Weights of a small transformer language model: LayerNorm before each block.
MLP neurons of a small language model. Each row is named by its layer, matrix (gate and up: input weights) and neuron, and shows model dimensions 0-127. Each number is 500 + 40 x the weight over its row's rms, rounded and kept within 0 to 999. Numbers have three digits each. A neuron's up and down rows have the sign that makes its largest values positive.
A block is one neuron, or neurons of one layer that tend to fire together. After each block is what it responds to, as a language model described it from the Wikipedia text at the highest values.

L3.gate364:465485477472468574549486509468458489513504453494559454446574501476504483462528434495564462494504546462448483492514505535498514466434524469463438519562449487536518530504457551577459518528522576455475516568511568518521513464558520438554473547504506475466529494501470480537497491510532511474481492443503519464499541566558450506547458511538508509487372486515461525487525533526465476493457
L3.up364:475488382539463527522527490488451471473510466565504460458471561414527497487486409465530461546441504455442510586516490483549496508422513448500521524524513492523529556593535528470537422533516524483461489521536596468515463552505486553515500554517542568450504490470469516476460484444529514499451544452471577472506552529473469488514461532584528531465439372521501558457513517526477551543470
First pieces of longer words split into subwords, often after "the" or "a", such as imp(etus), anti(-tank), rep(elled), un(playable); sometimes whole modifiers like newly or Presbyterian.

L5.gate237:467513477531495525435496421524582398514480488454454493478504501573458523555534502490573474519502548512518477436501544564477514501499526479501547508454461460505522476510480555490504528482442446441487483481495498501497527544495500520429500537568554541466525534461385440426496482477506502554507555458424550521479510419460525564465502485545541463483521491547504516571490491519506524461508
L5.up237:487527519444524442424562537516477448493491555455507494522510501525520542491471533486458466511517433482538521523531554553505490487520447552548501514446497504494499506510456445529467516457471481568591501437483527472468498532542529465438473422506508489474532575468490515462560495539475421438556426399466578543485456536521497517533464481445529476478507478513513464414524474457500549470468
L5.gate281:499542550537477549482470485511546503466492487489478543510551456514441538524457561525484466573563499492386522552504489531548529494487457408464489515476513488471443505551563590531488471480479457519463513575476564503567494475452572458565474542459588497486517558456555563481563471514469461521498474507488526515555481535603459506505490508555506485474446522476417445462490525491580460483534
L5.up281:438538496538502466468513531458534469472518500481377560516501468488530508489524432486481542462507530518444506458499462488460423485459596554533544499475498516515420600519532512450516538449439451509422450419508492553546467461448492507556520565549476500502507459583501442507495578561517516500492555545461529452443518476484563502568459489470460436535476542546601509566450497523521492469552
L5.gate622:469478442471471506445552420509503502516523575499450504501533536573433459413420541417485496465564537420475502479470547463523543520490493482490492497511501496426489510500512494491543512477408451497456532498573455451563469577519528519508521447502445520463477457570484516562412440463530472500456552487461453480480521533405453524394492518525477466532547466503473526526502512528479558462510
L5.up622:505486467493443494477428478457517457548508498493463600501495509470501485521495511513460543526506524503521514499473524439511536510483468513470544510518484451466463488503465491404451492446413440476482512469519480525562529561434518470509506448469470524412554528496477498446450532529475499516450563474455503543473376544494542475533527529507494409452488520596458503521493452575463506472557
L5.gate643:521502447503526532485485515545475518454473491511479547568463479538474470555479545456443486521495481563450478475516531567518419435555436446493520510455500476446511525433569496457495606452463425458499527479523440474493577495486497569514532481479530526511451497566432485527430456481486410481560532445514553476524473598580488507461525456615496523446492419500513437472562500534475565460482
L5.up643:428493534475457554535482571508508545455441496441500545505508498453533450542523424516466546523452484443524508543539478510506505548547440553523506496528447531469554465498538496445514460484472548548504523417542527483481460475553538510515451496539438527514532569456447432469524471522486515491443535558518471508540565490451485473561476524452488479499437484460526459474529490471553489517535
The -ly suffix completing degree or manner adverbs before adjectives or participles (extremely creative, hotly contested, inversely proportional), plus hyphens and "more" in compound modifiers (high-risk, week-long).

L5.gate62:512488513479483500467556513468512576563479509418506550545601542544449490466491496493420538507488503463465526515514526507479543477504524481567522470508535505489519497579507520492530507503553548444514440460497515465521590494515456487490547448487537526462506518454478542555514526496440536487456442532505463520452444463352549443550431490491521516447446531525445511504495552499554504446461
L5.up62:442522512524483510540475486454483529512452524399496529472552524446578527517502511490469535531512522511501538509486498490563440487490453518508455485465486436553500435521566594532503491572454548428476488436537547533483502488501442513497487414575554507392508516534526485461511512435549487475580535524499446522497521483488458493562498485491434538487459482522395501475496460495640494533399
L5.gate410:455573513487486521506466528457441471531451498491414524502583528536463511555541466480573485491479521479400494479489590513573539461462490402548512445452528527446502465492503532445579533420468495513493501485518571548503472509482502516497486422508584488548510523495591469445530467449504474483521460490504534491531506487522565532464490550534486537413429539544484473451564492509557474531539
L5.up410:534488524515488501553450489490479494539531618419512490508487411463526443508429468506480465456530587484475496497505507563526499488485506518465496423522493516466473493469522506464490521498430607485485449448501511427463465442526513469613525455499556503466464494503543481430490538448455505531520520486487530485455556464571569525559510523474508483445435450541502563512591553462477443529508
L5.gate984:468486421407503438476441474588465406504479525476465554503462452578493509487523428443504402504474462522545485489532556526535495462508534478528508478445468519435489492527463514480544473467438479515491449502498502573511527473512470480500499467537601486467528558540499470532502451484480521517497482502500588508471468448546544507511440529490440563492432411523474490504533527482533521521441
L5.up984:419497500530497416505529480548499470533419531473503469480477490554527521496509473448524477482530553558542467537481573530558518526541497486452498499463537507437509566489465536530477521452466495431496467476518534592471520484450542535532509505517580486446543538464514411499529549455497519504578435491515510490500488474582518558464473543529471494480423415515448431490474531513536480455494
L5.gate999:490415480453506509493470539492498439450521493476465500519486524499534419552547513479520512450544487491521503531525483563534408554483485400485504486466472509542499530515498478464559498545447542524429547504483510458517533523443480540502530460542561526427503571484451514495530563547555530477524466573520449470482503466481559479479473479507527489530412524446520432507521588465573504487435
L5.up999:478487454411489453436471533494505511461489506477524387477468488534478513476527542492489489570484528493531484466563491524544468496559498584570452505432471462535507534470503458475529480531471471620547553492620531529532508499510550416518526517503470611518456535483486539443469479575468515558522530472453462499480519467539509491479483419422495532508548475465529645450463493506478473451510
Opening quotation marks that start a quoted phrase, title or nickname, plus word-initial pieces like hyphens in pre-season, Un-, La, a.

L2.gate3:459519445486487548467457508506506554470498564526458456484538483546446473488481494523514488524505469506553449479494466471554529564493553478563537554429483543456498527458457491571498571607486570499523428455530543497507484551455470424509527508492526508495467467507459501525502532456406458528503497474544560538547445515567573456457593459430526535483494516459548426494503505544464519537531
L2.up3:403494489541501541416454501459518480440503592492494464527518527506430521484458528476524501498469518528533477486455481519528474508482549513481529545469474502453496540387491457545475504585477520563589475517501522460538481559460447432546558496479537420568481524457405538486479513516437453508514461455505533564501506465550584523449470408407561494467476544521489444485471536535507508476508
L2.gate47:467468463475490504461501442507569521469583540523418502524526470533525559547537448542518511478533504524521496484457457523488536469493537495542463449499516430532468514484516569384483527420471541556487515528517530483511452540508532487483485498562542450473489423463544465449543523469503405492466512503542553473512473454538429551434442511447442492476534525509535557506509550510549560553534
L2.up47:464532548510452577433544475471525546570433527528472471448565483536443484541584478553456504498483516503459426547529482458543532472580466431497499478505568464458533477552521513446504572562476455536479498518448524523532453562422556505462505530478414517465478562460556515504500409475562454465474513460495499519465474479470484501508475510459521542519544558492545490479474519504417479419507
L2.gate57:471426528449508495458484455580504519509450539504401435538518480465518460522472512469529455474592601455564476495491467566515464480554532443458517473520464502499492503496423489559492486557450489506476412518503515470466502524508429474553550519471571480574451490538442538534585472494497444526500528514542475547497436533505560536562549503464487530557506535524494480516575481545530504525570
L2.up57:482475530480543473446497511502463520443479498446403425518525513536549549523444553496430484529544565498545491529488483569490484458511515470489499509533498516459536479457486519574502537577439540481512439497503546479459581468559411469504542513525528521534478572519457457535575498481517486513566574481476463543484422523460536560547556543451522553508487537487498506503520484558512500494525
L2.gate90:464500440577445466477477597531529540453477456435549446519579520495551488564488503484512492495560495463526450492530520643548514427554518473470487486490541448510506444503480475499500544556487470507531490543511457450465510461474449558478468428531540564555500509476479484496487594468474545538589488525420521534558554489593505558518509506516441463511459490545481503474512484510506497499579
L2.up90:400500519417561513521501423511545459457493523521488597464452528516467462495461486528478521505535543505466502547461452517559503596468488551553535510532496520467486499512484523516510513530532467543489407462544547562492526423550529497519547535467532417471475455476525554477446500489475452487415553466555529517497461546470524522526550534503519486521484497575541483478507517481458510619434
L2.gate177:422509473519451479520534482480551555447491438562492481525546489569537511520524456451513432440453426556501462504557495554486453484462595406470559517523540521413501510484493518506479483496394508565528514479458548520455531440478493436431505531501515474429529450440502496486467507395575525547550478562511574548544471555569491514512527452581394481464480506514497444496458503517593502499479
L2.up177:428472539441443487501500485507520527515470410515503529506494517541485506521469452472445455454429472478537505490476465542437503505512561407491506469535500457448527521557532450575478467495450595515467534471513506551535493513500516447499508582558468481466487519455461488571539571472453492549507558521550490495461521527557427543479458464569493521501455429481504504499441566468502501498453
L2.gate236:476470449520476548468468430517468496467489523466412438477437445498456527492465481569477511490491543430484495482525505546551441471508511420463500468542529486539451527629472460438554492495503501441438536429509540492468538454504469402493466572536465533482545500493455520453482548518547533521548511563519518528503432522576504550487503542556525499497451526473575491535491552530574505528476
L2.up236:514485472582496460452512538471546485489466439463473418534530468449512518467459521554482422567525476528520503439474478501525457448495498478474553496477518427522460522602468471482472550451483514508457553500539430494507392494520477458509498537525456493491443579466533541450530539478465472538599541523524566485595508466527520535540491481554488507503531520520507459472513515494511436505457
L2.gate382:533481512465434496613595534532526575534443471549499507482442524519506553490445413482490529458545540519516464481511503452410530553450476456511446443440542513506498449420474457557511522539525522488486476488424497511538470568526487539464485509529447503522479399497541529492484549520475450501484514507437583482549514527469523469549509505505449485538497495467535499524567498490485480544549
L2.up382:492511556502471466468542512472459568487549511630474516503513500451517525440458446463504483503513490545525567510492547493457539484513563511497566491510511471494534446488518539581460463434497424489521491483507526504480467566454472546541464511525516566476458530454543435549516508491520444558555478572532507540505510398402554472475476538522531527511532479472537523505487568507469467497552
L2.gate439:509499489474487502591556480493541557531514493482457531477466472503539488519451460509522489530498495583480498502488470505464524446490573467485449497519453436513495517502490474511401555480502484540485459475469530581526535471519452543520461521527486453575485458518540478463498486501539481500565490446495450518500531538447497495521479478464491528496498498535520452509561490414442487589523
L2.up439:468462525504506471519509498461488493540491513532466500476456478468530534532543463553490464524504496581457448544424513462454503474512500487506455421535518454493480531509495492466429546475475492518536525425515520476549493495544489523460459471578506444530459506482507469449480442511546446544534474475481432485475530575444444487477479422463466575472496485537494515512566462551409486535506
L2.gate509:491484533463460470501530472456484509545518442488450516402544474493466516597456504520526540528478543420450453501581389515543555473526479516432579492500470478559554568517482543455521499503465529468484552480517460514494447534426502462483495611551553515557414478456463424573497550470511550499503482446419530508556525499521561542508502502504466406552545436475506481477435459559475496527485
L2.up509:539515561524472427514556496425503515553490451494503557469528517507496550599461455524570540512435573452436477507561449521536502466520436524474557493497497512550567540514430524430487508538458513437492533492477459507474486556417482487554516573539573527545435497424494428504490532478441539532530450426484510467531515457539553578488544532494502424552547490476512492480479506552501504468469
L2.gate718:481459512483455520481574480480508559473462515507447507538499448510533512528458388519511505577455531462467471477509527496454507507527532539493493445547572533430542531550536556440534359515506447514442465455465535493438428516497407473472453505525456441507469544487534468459537494510526447532510448488450537468496564574511434541509477520495415444511510481523508434487446494513500514511523
L2.up718:421456473510533488515557437472563531467427538506556537496499455532509447480429434497509518545438482388468514485503453535499508471498591533485477473507524507461511539478511610495522437512502506500434479471529575498405444515506415463477482514528427399557483513527537490498560462525554456502530494489502541516464569544488469590514504423530478431492479488484446462510466520525457478539539
L2.gate737:496525488486479438461512554524514536541447559483440522479531487494496465490463490569471514437495537487574445509534507467504422433508576495520523447553462533439509479504454507443548609480482459524452542547502503502478453476532502490489518481502497525521508454536451488485511533440494511589589479434476558546494498512566539486391461563513498484553523444596529468570499513504406525448480
L2.up737:463460430552437476496555495596517460519464500486524463481494568505498523488452507551458555464529518495564470558472470539530585486500588441480472490526462516466506460469503546462511562553482423456455515523473497505453448474518527509521486484496528577517466531443448462389521525541445475541580510465444511517516512521518509543438454495530519523504559461583571434505453496444512522512573
L2.gate773:476469486547482465455483528524507552488480526473529558479515465464496476541497483540430443550470503453531487549447467533558486486493491449556585615503533399436520457474510503512496467529508511465542548524560477443509469427542504459513578459441500528515549451550519416448482518496522449534539530553527461532492539443489495590546423468518510516429560465552598494510512530487501536472498
L2.up773:490445506501513448483502516523501560559502521496509560454504470486527479501452511522486464506542519477473496539440545551556465454484504478524604578522492490486520437508485504474493540504523505480538507515523481448504519416544470539495620505437530487496562452483511459442474548488473503557501494537467511527494503455479533553575409512516471468354514449599567455541494490498464457488547
L2.gate808:480518543529468465483514511493485509539410592504563558455452442473546473472470501458452408500523456464477465517522497579555525519607499436509509433521505496489584513485465570464514459541458450535466532404478511434515475475510498506465525505538442492540532447547483447554537474514589516504501498481524467494475484493628478478510554563534495545549514526454551419513538462491545502480520
L2.up808:489509509464503499494468537551506467528446598469517522436407417489585481472523440444465523572602534445477467548485507478553537541546439520466482504531577628503518517546495532500508483543539497494467495405469499486412461447539542493459507499498431482516483490538572512550487449484458507494495503439471496481456467524533489441515537537544493503541570495519535518497459483504522516559557
L2.gate881:468497508497470531487590615465501561511446449522496505512525513507445560486522483562537491443450545520558477457510499426508522536524508493474403464506461493444526393553488485562538464484456431541478504552518511521406555449513456481408476498526532492466524488506433507498546562497482555566539480454494536446547505525512500470493526452496611546508526504465511475500463488475514507545459
L2.up881:495529544461435520555501529511543540488478485533507515465464514498579457519530561559524447510450522471511560518405545553524441519477600465499490468506455566460521443540547514559539494459513415498515445443560506434498473464508468529500490465464569481454477527512527428523500541496496542548499503470478495512548395542477504478541614519608484514455466493465502481499454561529488543543479
L2.gate943:482477521583518482544484468491555462501486465413444446549521528537509550609454474504509486481481603550505503531474520513492482523527501436533504524528525491552473500469504493527499523462508512553475463421475496496455548492494466482451555493501492506499497504489577496484500519443487558504544536468501503492570534472510520543510557533496519461502461428534544442498477496502529447513557
L2.up943:509511510534470467518476479488530465528467449484463457517554558525497531600494469566503531475489548535499481530506511507492458475509502489518484513555529520450503472484497507580448538504446481583450429435537471523486524514488464479491518489532519485522536477519548475543467472443488524502512568447455559447557467471520517545534576578499514473494512462524492478539480497512481477511563
L2.gate982:514481485581421496526486496590522509462472481468488408437445487444491505445451504569504514548480511549481510508557555535531493491493520491504431532460499497511507479564517436451490485571457525497450501504474454482452389526444501493531522521522541514568460564501539489497415506490500511495559469523514484475513462496618463487457529516470545557465458474544467464474492541483498525475537
L2.up982:537533514542429522521485407555529504556497491458489442484399535494541573459439488539458520549467445544497481497522524556511524481510517505491466519501445508525518473570537417473480480527476550543472496444520414449488435472463529479462466535522538542541432481436566521517429490427486545499566502510543486477520424508537425473470564504448516497492495520587487489537500563526537569520590
Gradable adjectives and adverbs of amount, degree or distance, often comparatives, such as more, closely, closer, deeper, less, high, and well in "as well as".

L3.gate43:452558479520506471558540545455581511504478436554434488510517542493552469532499473503506421439525481532505475572475496552486465473513504526547524478515546425510510430458513543555502610513496494481434436535441542468522542487484497539483534515476409492528474455518482476503531582397474448412527536461514484522516444507549524507531509476492491426526495530534521523455529539525535504579542
L3.up43:470564485433492490505509510512583557538498473539455480527500547510474465490467474470533458471494493516522494514451462569515517443473475507565520483524510491442594388470520530567466541585607475483572440471520538426475561451533432442505547532451564468493500494541518503488522529411470505533529495513502485532524479416552559480534519477477478552581486521501457511502526471476491479585541
The word well right after as in the phrase as well as, sometimes sentence-final; weaker on other words after as, such as part or company.

L2.gate7:445523485467546496476487496508574507493592503535495493494525509501503482480532467468572464532483497560489520588380499578558467507480530566503542511491490478503543473474531471500461516444506521533528489504445491501488513573559543519523555500549562563500443477484450501477547518447502547476522494489589447529483512553468488457467567445533505517511468482436539558451543489548514478485442
L2.up7:466511426468520469522442554512581528570478496479463516472566524495569468519556499483477568492496486545441471494445548526570491493502526517563495523527505483495535484502499447504445561493523494391557487513470484506489441497555511517563548520554491522490505475485410545527572528540492530519540520468553474476493568548454431469502480555491436479486475482419581585441536549546462521499525
L2.gate113:504466462495454535402468568508520449481483537538478464423481489505506598514487529508581497519502477519507580475572526530481553476475575489483468501561507421519511419487517489448465544469546432537458482496488447529581550469551543492499463519584437473486502534440509467497470494424553532441447582462503498545472549521479519510457499503504547509558465487528500544436584440550495509515479
L2.up113:474506447532415523472467515450562464502471438534487476494481406491507535553506479549573485537450459478547550508533569484418535471513536497497487499620550456522519442454540473462464535555540447516492515475529414513516554489553487509478435516503410489471527528445474518441559479464484539441478556485501519565491571550521515512461498437458519483514402559535476565462521497491511472561469
L2.gate338:489446486551504489506450541491502459465507484503614500504557483551494491431559473434531550490530450481401465459481492500495478471492465548489545482481485468493400451497486472460588561508510586521471569530542511567564548558445570481472489540538616484448444493530502532477503522495456465489447449542438499466515539482533516444508565481444519502457539494430519479554535493530481477402544
L2.up338:469503420591529530493437536465502538492482443488569487519554525528516434418518520467529562546454498504474520499476485526502454478513500504501482474438498493498461473501502458464539498512458522492528585567505527480547540550444533502465457490492526538475478512512529476493499516472467521482422492589473523399457489461495507480463546515378513501457511537449519482596561519512475413383528
L2.gate419:463479547483518447484485447490505481459423427507545550463562481585502557487470486465493485571484513557465532415499506515497516414446530475509520490581443544452446445522567511417538517486461430507482507476497451469441459488541499476507409536533444542474500531538432491503508549467575491508468483551519577485451518476526459506467509472431497523510465478474561484447511505520534496509401
L2.up419:482491479552522505454500516494498521528504460498493499505517499464469403541544434504485392597454563510469561463535525566519485541452520497508510473429502526517562519423483546523496524478438498489473491594522548504529538562527528508439546418547460508447491470480472575479450483495553584440460540552486512455539492548529491487454432447447467494496493477459552473512509487458496460488505
L2.gate504:532548469520583533474456492479496432451464428523551448485592453541496502526544445594524467468559449477505501465554490542511509511485564461474564519485504502502502491588475455531466487550541463456429520491450571467543555500526508538456530500548514513466487506533468488412465517504481516479505476525526515418480466494505488551510480486507475501572534435512484505520520521483461537566428
L2.up504:476581537470506539461486482515541401523503417547468524525570459526512495495460478590548497500513514526518556533570484531553539503469542470413549469566503542513528532480495505512492575501512519419439504451437559492521550515551499525451501477531486469498484473499487521504526569501493535441495466563511507463533532436467483509523465492525505538470472472497476516402495536447467491533443
L2.gate533:466481489449575428540481471445490545475499514487486432523480487554585503458530470447567516520530524471543509502461472520518537505591554518553460539487490530542438541474461537500455526567461544365511467477543503481557503479522473485525529488485523571449462508556502430500521468519495506551521473604540446446476572529398457532488472456507521452479524436521509509450479520521455450501514
L2.up533:480502468430578427559500434437485541519475510514438431500489496547578492457504480455556501489516519541536529482446481517505553469592541507541480553524476571505448559497478536460478541547451546435500468494520499465538467473499526526494512526468533583468497541574544449467463474550497541559538471562533399453468565554435462509492498491523525471468483438503491517476441543571443476529497
L2.gate590:510523467485560512531419506515570516466481567545467480505432503512509511445537462493491507443593520500469397583511538519496497452458489481517561486551497504486513443482509542517503412585524551535483423524566555498548461470562553532517530502458525460507550516549425392470465537436501516502486488539483510507469569453468529499444506559502528484500498527489490486430567520455518529580472
L2.up590:510560473514520531545418508478574520489424498464480541508506480511576480439527438545427489418521571472469456575503472506558492413492468515550492426538494474499545437465503555602513487576507530494479444463538525512510462542519517530564478418496548554484497495482474466440510595473503535523472516541461550519508586461485465545507475555544509501491502451469482521432496495454591510558535
L2.gate609:576502496530462520477488508490479409460550471527461445474583598496420462494436455541462461475481529489454457552521489489546452592518528540514511505490476567524442541523537483475546548433532465465475489504550527451492527439558555469515536457485524453456514500533398426514470516510486561503485458491472508444510571515422558452412473487479419620524503496468473482485512539519475568533507
L2.up609:493455473509509496531523536503521508547419530472478524587594585522486445540510464491465476437459511501429523500474509519461500514501482451510573492465511498546490512503442493474527505461523532496454552537513507473504563437532549538521488562479527487491444523398520508484499496479465476438560508531588531458467540463435556542505583561457538551512501527505537556489469438530533431480502
L2.gate625:568472508384518461537528484531550421470528427496423498438529548479557488445542433495553477396506501478525461465530545531560472448492498484428408508522475491424507535498618521490421554515554477494469509582562521495506489461513425538476507488536492527497502404556471452528482535504543521509553519514460572498502566458487487476497537458521551433503558484583486538460494454476515469509466
L2.up625:514477568429472456570532493527564451481509465477445476439517527426534494481490466523571504384493424449530526430553548518524526421496560402481426578586446517444519560423571496469414532496548526517481460553506537527485512495463429489497483504535470509468517491562498459507526537516495549500533505575449550499502555450482531489503530457497553437489563460568495555454469516520520503511478
L2.gate670:470502502568504582478498549567461456432481549532511556531523546528538469475483465516527512465509531494510490564493481497525511508557489687529495516478458523455471499532445553519460534472489464504483453515491500541476513427554519470495511405534516535495472500481438469559475510514456509460475512488530482463525547453521524478528607527548537538530505462517476521523521502472507491505480
L2.up670:441538549561492526481491535538459459453540515527465552474518530485532482436485449556503552460506551520458448547450515543523496466584474653548480531488508462428499465512451562527472508476527458514492460464537475561495540455551527495551473407499508484477479587520458507511471534515472532471493531537431475473536531461551494498582586540548536498539460443532488494509504445435512485517496
L2.gate693:452483454540495509457456571453527519524392487432528580486477474499515483488560518517521561532485507531497507512466546546547505525518435466477434501538433520532509497519533547468473470518460493435536511460514501463513538471483439547554568538478544458425487504450503419491509533420539493449443469542611530513552507427486514491503489569591559460431455494603500510476485541515509464474416
L2.up693:431497446522468519446471514515528513519468407446514560480483549533521479485575433465501562513543526531541508518468539590544575500492515414447466522538465510528545512476497520472490494481442497447500516476493492441542539468525499578518525506438600473426483493447494447489500479443552503483485464525630549561527432498474489488463503542578534512514512486574496503512477584528512450474482
L2.gate724:488516451481545513517510528409516527472462456460511491512504486559563480510526485477520520494451554502440458454416557505593445527546492434547475505522488540524465459519526540458466539464480580441398485478518454535468470511553511460485506487466526506529510466586507466525502451547486467451487516514507485418580592512553510517505533586503470451477521509560505492486521557509484482521571
L2.up724:515458437460549512580468509443487442503554493465511441485533551445560552504498469486499543500492579576469459451432519539553567465582531489552454597545437528523458486472511569512453539532521506490528487495498470574501486477555448444541445444534498505531474442476500551540496458502514525540506504496456452509499560545519547528508438414489508502523551490531491498556568510485427517548463
L2.gate738:443513550558472528472497549479558486477517481479486399500520510427508473466443518575454430546534531493543511518478509515499510550458533513484465487478497508451505514480510522532551450467508532499458469510449524521534506489454465555538477531562504526528528552395494475473580402514477471521512530544539445518457556484422469486519525415515494513549465454477494464491574459546507540462487
L2.up738:481473514484472578501492460425543520483504465567531492512443548442464522517532510493400556561498520482572512514435503557498515495423548452435473497511511509558544498521550574518518485475499529486460546511424420523574426504512464513503465504496485461482552556439524499434538438511470513511533516542548455521458530443479458500522526442499508532538553471437410486455511452513495507540481
L2.gate760:499516557524513526487543508496554488495519480418494475528457463579562548516500430448529573472495502468494481478445529472400554529501480497543457468536573490495435551486472465529543522474510558548516505533510555556547500588480467541481526425445442508409511434476435484491497444427427511411505531527453468582518521478483555483570546539547518454499502496516536560568507495507515444466552
L2.up760:510536497470529440531617463470557528512482553452569483443518515572496497536482456499518492537496532532449488470448532520445450530460517484488445522450500535520534563489440515500549508500492450531559509509500453558537491514502493487465578460482485507539457449472490503558504444444512446394517512444421458554485526524477525522557510488519472511524455445508458552535550481511476535556554
L2.gate887:511457507482467496466532520487502496523489557511484541500524499449588535487522487473517503487528460541546493640557567517494539509497589428491476433527535529486484494473543537541481459568477454499532437451515478530539495469546467483513504489487536486431498550458475454487470543468492518477458490522540475531510529381417487530473551573578486589509466491479465527446517478479497498519472
L2.up887:466461514506457494454523542449498470505485548499517511550495507482559506463521473515484490496557473540532521590523537541512558526461539446442526434560516546564475466446557548515490458601469512520529513451486471517496520482531502518546508481479534480405485527497507426519494535428491499428461508476519484488492523415431459545475536594568507560477455448497455525436536502470463473502462
L2.gate1006:494536503450566482580459546468543558531499507481462489483549432519520487590465492490473476471474552497465459446489586427475514470522505495497493531518449454506466464551477512531410530554451474463472458558555474475522502501465574494518556431489456524560543531492525479482441473569466506501439492505480496505547528539456576504534510525535462544473451445558538532444482517513488527551536
L2.up1006:474563505502617478507467457465439450504507494506553550540451497526469475474550438536472494467462598449526398511522483461468491534562511505451496470495409444478456455554489529480483462539436517444435474554495460497450480470460507472546483515480528436584535480518514518507475505487412495453540447547472522571546582476506532551500442508436572525532501491527492520521569558444535461513506
Prefix pieces that begin a longer word, such as un in unplayable or unison, pre, non, anti, mid, en; also $ opening math or prices.